From a checkpoint of a small transformer trained on Wikipedia.
Size: 19 layers, 4 heads of 32, MLP 320 SwiGLU, vocabulary 689, 4.85M parameters.
MLP neurons of a small language model. Each row is named by its layer, matrix (gate and up: input weights; down: output weights) and neuron, and shows model dimensions 16-111. Each number is 50 + 10 x the weight over its row's rms, rounded and kept within 0 to 99. A neuron's up and down rows have the sign that makes its largest values positive.
After each neuron's rows, "fires after" lists the tokens most often just before its 100 highest values on Wikipedia text that the model never trained on; "fires on" lists the tokens most often at its 100 highest values on Wikipedia text that the model never trained on.

L14.gate41:38 74 50 42 36 52 42 58 39 39 60 52 47 38 57 35 39 60 65 40 56 67 55 42 47 59 53 43 56 56 48 68 55 55 61 43 37 51 60 32 35 51 39 35 54 47 38 49 42 50 62 49 71 61 56 68 62 24 28 45 38 59 42 49 48 53 56 53 31 45 30 43 56 63 41 48 44 40 59 54 51 36 66 47 44 46 35 58 45 61 44 66 42 49 59 57
L14.up41:62 42 64 48 46 46 54 56 40 51 55 50 50 49 61 49 58 42 48 44 48 53 49 48 44 63 56 49 52 57 52 46 54 52 71 49 49 63 41 46 64 37 64 67 55 46 35 41 68 65 55 43 51 39 44 57 50 45 44 70 54 55 60 54 58 41 36 57 41 49 51 55 45 48 60 55 39 43 49 49 41 45 62 29 49 67 57 46 44 62 59 71 68 60 53 45
L14.down41:48 67 60 47 47 54 60 69 42 31 54 31 56 50 48 61 52 43 39 40 36 55 56 63 47 54 57 56 55 67 45 45 50 59 49 53 57 44 67 54 57 58 38 45 46 56 52 41 65 41 42 52 57 41 49 39 56 55 40 52 41 46 62 42 38 46 44 52 49 61 38 65 23 51 45 48 75 57 61 59 39 31 55 50 54 49 39 46 62 65 67 48 49 49 59 53
fires after: " m", " c", " M", " n", " C", "M"
fires on: "on", "rit", "il", "a", "um", "ater"

L5.gate255:52 43 41 58 25 46 39 45 47 50 38 41 31 42 55 59 52 58 60 61 47 46 35 42 39 45 48 47 73 40 56 51 40 55 56 48 52 61 54 58 55 58 56 46 66 57 46 64 54 54 43 36 32 48 53 53 62 44 47 37 55 40 48 48 50 43 38 38 61 43 48 49 58 12 55 66 49 46 64 46 38 52 55 48 44 45 66 52 63 54 49 38 47 55 61 56
L5.up255:47 46 44 52 42 58 48 48 36 56 47 47 53 45 47 53 54 50 62 35 25 38 48 43 36 45 50 41 67 55 48 37 52 51 84 50 61 75 46 62 48 41 58 58 50 51 64 67 44 56 47 48 25 43 29 39 62 55 53 60 60 39 56 49 39 24 39 28 49 26 60 59 58 37 38 58 51 52 56 41 59 61 43 54 58 54 47 64 40 57 46 40 43 54 54 49
L5.down255:38 57 46 30 55 49 41 48 31 51 57 52 60 39 47 51 57 55 48 31 45 40 65 38 54 64 47 47 52 40 60 43 67 39 50 49 49 54 51 58 41 73 66 52 45 47 52 61 61 40 53 52 45 43 43 39 48 51 36 39 40 38 48 61 47 36 58 38 34 36 64 61 41 35 46 33 67 55 27 31 57 35 50 43 56 58 52 57 69 63 62 42 49 55 67 49
fires after: " A", "eb", " d", " F"
fires on: "ru", "ug", "u", "og", "pr"

L9.gate153:71 51 51 41 54 39 39 49 32 50 52 57 56 55 44 39 61 60 35 40 63 38 46 68 45 41 41 64 49 46 65 62 38 75 58 50 48 70 62 40 49 40 48 60 44 58 57 56 40 50 37 64 41 27 48 64 50 46 51 49 54 70 58 53 46 41 25 43 42 53 54 57 52 51 47 64 40 33 56 42 51 56 48 57 49 51 48 54 48 63 69 45 40 45 53 41
L9.up153:41 54 48 48 33 41 44 45 38 57 53 57 56 48 51 29 56 36 58 37 67 57 42 67 61 49 49 55 67 51 45 54 58 61 40 56 56 71 48 51 63 32 48 59 58 25 44 33 46 47 55 53 51 49 51 57 31 59 36 53 63 42 54 45 57 57 41 35 41 56 59 45 56 46 64 46 41 42 45 59 37 68 57 54 41 60 45 36 47 68 35 42 57 46 57 50
L9.down153:39 52 45 45 54 52 52 30 44 46 24 40 50 68 36 55 63 50 52 59 47 39 61 34 47 57 34 50 42 52 44 49 55 61 57 41 55 54 42 66 44 67 60 40 50 42 45 44 49 39 63 63 61 54 54 46 64 54 44 36 61 48 52 49 59 57 29 45 47 57 56 47 51 33 37 50 41 54 63 34 51 56 42 56 53 56 50 47 50 62 31 37 77 39 71 47
fires after: " B", " b", " c", " C", "B"
fires on: "l", "ul", "ult", "ad", "ack"

L8.gate251:43 51 31 52 54 69 40 41 45 56 60 55 39 35 50 48 41 48 39 63 65 57 45 43 55 60 39 57 73 54 39 52 43 57 46 55 48 49 48 45 43 62 47 64 29 46 41 68 51 47 51 60 50 42 69 55 38 46 36 40 55 44 53 36 32 53 45 42 58 39 49 43 52 47 37 40 46 61 52 54 32 51 48 40 57 34 60 42 41 50 41 60 54 44 46 59
L8.up251:48 63 51 44 40 50 64 58 53 36 57 39 65 56 54 36 65 36 54 45 53 45 45 70 49 41 53 55 65 70 49 41 47 53 36 66 62 71 56 62 60 48 54 46 59 68 63 50 35 47 50 66 63 59 37 38 48 59 52 50 62 39 48 41 45 46 41 47 57 51 46 67 51 42 63 49 43 49 62 76 47 83 31 52 47 33 44 66 41 52 42 35 49 51 48 39
L8.down251:63 66 53 48 48 69 57 47 41 49 43 46 51 59 54 31 46 63 59 59 47 31 58 68 64 49 73 77 62 43 60 46 49 53 41 53 58 48 41 68 44 54 64 46 49 58 50 41 46 36 44 45 63 37 50 49 52 53 62 72 47 57 54 49 47 45 63 32 58 39 63 56 46 52 49 38 43 66 45 42 53 50 43 35 45 68 64 48 57 36 62 45 56 58 46 44
fires after: " P", " f", " A", " F", "f", " p"
fires on: "f", "et", "igh", "ap", "un", "u"

L9.gate63:39 54 41 58 56 46 65 53 42 53 46 45 38 47 44 48 64 36 63 65 47 60 41 43 50 40 45 46 65 62 40 43 60 61 43 49 34 58 41 52 55 65 58 66 47 52 20 49 43 37 42 39 57 58 46 57 51 57 56 59 55 37 41 53 61 54 56 56 56 55 64 60 52 34 37 37 46 38 45 50 66 49 53 49 50 56 31 55 59 55 55 40 43 52 28 41
L9.up63:46 34 45 44 43 40 60 51 41 19 42 37 42 59 37 55 63 46 53 61 56 56 41 42 53 59 46 54 57 54 31 52 53 47 66 67 54 58 69 39 39 59 56 56 55 46 43 36 44 53 65 49 69 42 63 64 59 58 56 39 44 63 50 34 39 41 49 51 46 39 55 63 50 59 40 44 53 46 35 74 52 61 71 66 38 67 31 50 47 56 58 56 46 59 37 54
L9.down63:50 56 53 52 63 41 57 37 46 42 47 50 43 46 41 36 56 59 40 60 49 58 36 39 42 48 55 43 52 52 63 43 55 63 51 62 51 49 56 46 49 46 55 50 64 59 44 52 48 53 42 47 71 41 45 54 51 52 57 50 29 34 48 46 65 37 69 36 49 51 44 58 59 51 57 71 48 45 57 70 41 38 71 61 34 51 54 51 33 73 58 57 35 46 54 42
fires after: " s", " k", " S", " H", "k", " K"
fires on: "n", "m", "l", "is", " a"

L15.gate105:54 56 36 45 58 62 43 41 60 46 59 55 47 36 52 33 51 47 53 43 60 43 46 58 60 40 51 49 48 31 52 41 55 73 44 49 54 60 58 44 54 65 55 56 40 44 37 56 38 54 38 72 55 18 44 73 36 53 53 27 46 48 55 55 44 44 62 47 20 59 46 49 51 31 64 51 60 47 58 66 25 42 48 51 41 49 57 55 41 56 36 51 65 54 47 40
L15.up105:58 36 53 55 43 56 47 45 53 51 55 46 52 57 43 49 35 34 60 54 54 56 50 33 53 48 52 41 40 47 61 48 49 45 47 32 52 57 49 43 40 57 70 48 41 54 42 68 57 35 60 57 48 50 61 45 80 65 38 46 54 61 30 45 49 47 26 58 44 41 44 68 43 51 47 34 43 41 65 50 50 62 38 49 66 39 58 55 40 50 45 44 56 51 43 44
L15.down105:56 40 66 50 66 65 39 65 49 59 37 31 53 70 30 49 61 61 53 60 51 56 55 49 28 45 46 42 55 55 51 62 58 54 49 53 44 69 48 35 61 54 49 48 57 59 53 61 42 41 31 40 49 60 52 48 52 42 62 61 45 51 61 62 48 62 48 52 53 50 46 61 54 22 49 48 39 67 38 44 57 49 60 36 50 57 30 47 62 47 45 37 41 42 57 54
fires after: " d", " f", " D", " F", " T", " R"
fires on: "ep", "id", "ul", "ec", "ar"

L8.gate114:32 57 42 54 41 49 61 47 53 56 44 48 36 60 54 31 59 60 67 48 70 57 57 35 68 53 51 46 56 49 58 70 52 56 57 54 40 48 43 52 43 50 55 59 58 40 27 66 52 56 33 45 64 73 39 62 41 57 64 47 52 61 58 36 46 45 53 78 54 53 36 46 51 38 43 23 53 48 48 33 62 52 49 51 46 68 44 61 41 44 55 39 54 42 37 56
L8.up114:44 49 62 62 35 71 40 35 56 68 45 49 56 62 50 51 55 50 49 65 55 57 41 28 42 44 45 56 60 55 50 60 56 55 46 56 54 58 39 59 36 71 57 53 47 48 49 53 44 59 50 49 64 53 50 38 55 46 58 30 28 65 55 35 45 64 47 49 56 50 58 55 45 53 49 48 50 34 55 45 56 48 52 52 45 55 39 55 39 70 44 53 48 59 51 43
L8.down114:47 43 48 69 54 67 54 51 61 51 61 51 84 49 32 19 44 55 59 59 56 52 56 51 43 51 35 55 46 51 53 55 59 47 57 47 48 67 50 57 51 61 41 36 66 43 50 66 56 64 34 52 49 51 42 50 56 63 34 35 42 35 50 59 36 53 55 39 51 50 35 58 52 51 35 44 56 51 55 38 37 46 53 68 54 61 44 41 29 60 64 48 59 35 47 61
fires after: " S", "i", " s", "s"
fires on: "ec", "ous", "en", "n"

L3.gate197:52 46 39 55 49 37 66 48 60 40 30 56 54 72 52 77 51 56 32 61 61 65 37 50 62 41 46 53 54 59 30 59 48 39 58 66 44 42 53 53 47 50 50 48 51 52 59 42 59 47 45 47 50 58 53 50 71 75 59 55 58 45 56 62 55 57 43 57 48 66 43 43 48 52 48 56 45 36 29 54 28 44 52 49 49 38 54 40 38 37 40 28 44 39 49 47
L3.up197:54 47 53 66 52 40 62 59 52 49 50 62 53 45 60 48 59 36 46 54 44 66 49 80 67 48 64 37 45 59 57 72 48 34 50 59 37 64 55 56 42 50 47 58 24 43 52 56 58 37 38 57 44 36 61 55 48 31 47 46 52 43 37 42 51 45 56 47 58 59 52 50 35 60 43 42 43 55 61 45 42 42 58 48 51 42 47 48 50 35 73 49 40 54 44 43
L3.down197:37 53 39 42 55 47 33 32 51 36 42 57 48 61 53 61 56 69 32 58 51 47 41 56 62 41 63 50 50 50 42 57 41 22 45 51 39 59 52 53 48 42 46 35 43 49 62 33 51 48 38 21 62 51 55 48 45 57 42 53 49 36 67 36 48 52 41 51 46 52 43 50 47 47 55 57 46 51 35 52 43 58 58 46 36 55 36 39 32 47 43 46 46 43 40 36
fires after: "19", " St", " 18", " 17", " 19"
fires on: "ates", "9", "8", "5", "6"

L4.gate199:46 65 59 37 58 46 52 57 41 51 53 55 62 61 53 40 55 72 46 54 49 35 40 44 49 38 50 47 67 65 46 34 57 53 53 52 61 50 63 54 45 45 53 42 33 66 45 46 51 58 47 50 54 50 51 46 56 49 49 37 45 53 68 40 45 61 36 58 75 44 69 39 42 41 54 47 54 49 56 52 20 65 51 44 43 54 43 39 34 48 64 35 43 43 43 48
L4.up199:50 50 38 44 58 45 53 70 48 47 65 60 68 45 42 45 48 48 40 53 54 60 28 67 75 30 55 40 69 50 35 48 52 37 56 59 55 44 63 57 59 52 55 42 37 63 49 58 45 55 46 56 47 61 44 59 44 48 41 47 45 61 56 32 63 56 55 39 61 39 60 52 46 45 52 42 50 40 69 44 38 62 42 50 45 51 69 40 57 47 68 66 52 43 50 61
L4.down199:50 50 48 51 52 45 36 59 38 44 36 54 63 60 35 46 36 60 33 65 37 54 41 44 58 31 51 47 65 57 49 37 44 45 46 59 43 55 62 51 39 56 60 53 39 40 44 74 56 58 41 39 48 61 46 39 47 42 43 56 23 28 79 40 48 56 58 54 49 33 59 38 60 43 53 39 47 42 50 50 38 70 44 59 41 49 35 41 44 52 47 38 56 49 55 54
fires after: "19", " in", "1", " 18", " In"
fires on: "8", "7", "9", " 199", " 198", " 197"

L16.gate64:31 50 45 32 47 55 61 70 50 41 39 53 49 48 54 54 49 32 34 48 57 43 43 52 59 54 46 50 61 53 46 44 47 48 47 65 73 49 47 71 43 56 46 72 45 60 41 50 44 50 36 44 56 46 35 34 35 44 56 50 56 41 56 60 67 53 45 54 39 73 39 56 56 56 41 48 59 42 42 43 47 63 31 70 33 34 40 34 33 47 45 47 45 64 29 44
L16.up64:50 46 54 59 63 56 47 51 67 37 50 47 59 38 30 55 36 51 59 56 52 62 45 56 61 43 56 61 66 67 57 62 60 60 66 48 43 49 33 55 44 57 54 42 39 59 59 27 55 58 58 49 71 54 44 46 36 65 31 56 37 61 39 32 36 42 47 44 56 46 46 41 51 62 58 42 48 47 65 33 50 46 42 34 40 57 42 49 51 53 55 53 57 58 49 66
L16.down64:54 41 48 26 43 47 40 65 46 47 34 58 54 58 42 41 51 43 44 41 39 48 48 52 27 42 41 52 46 54 37 60 53 55 50 50 63 62 50 50 54 64 52 65 36 45 41 47 47 47 41 24 47 50 50 49 49 50 74 38 50 51 54 58 47 46 34 53 48 49 62 43 63 59 37 57 47 56 44 38 43 41 37 31 50 54 39 19 48 36 54 44 40 55 44 70
fires after: "19", ",", "20", ".", "3", "8"
fires on: "6", " pro", "1", "4", "5", "3"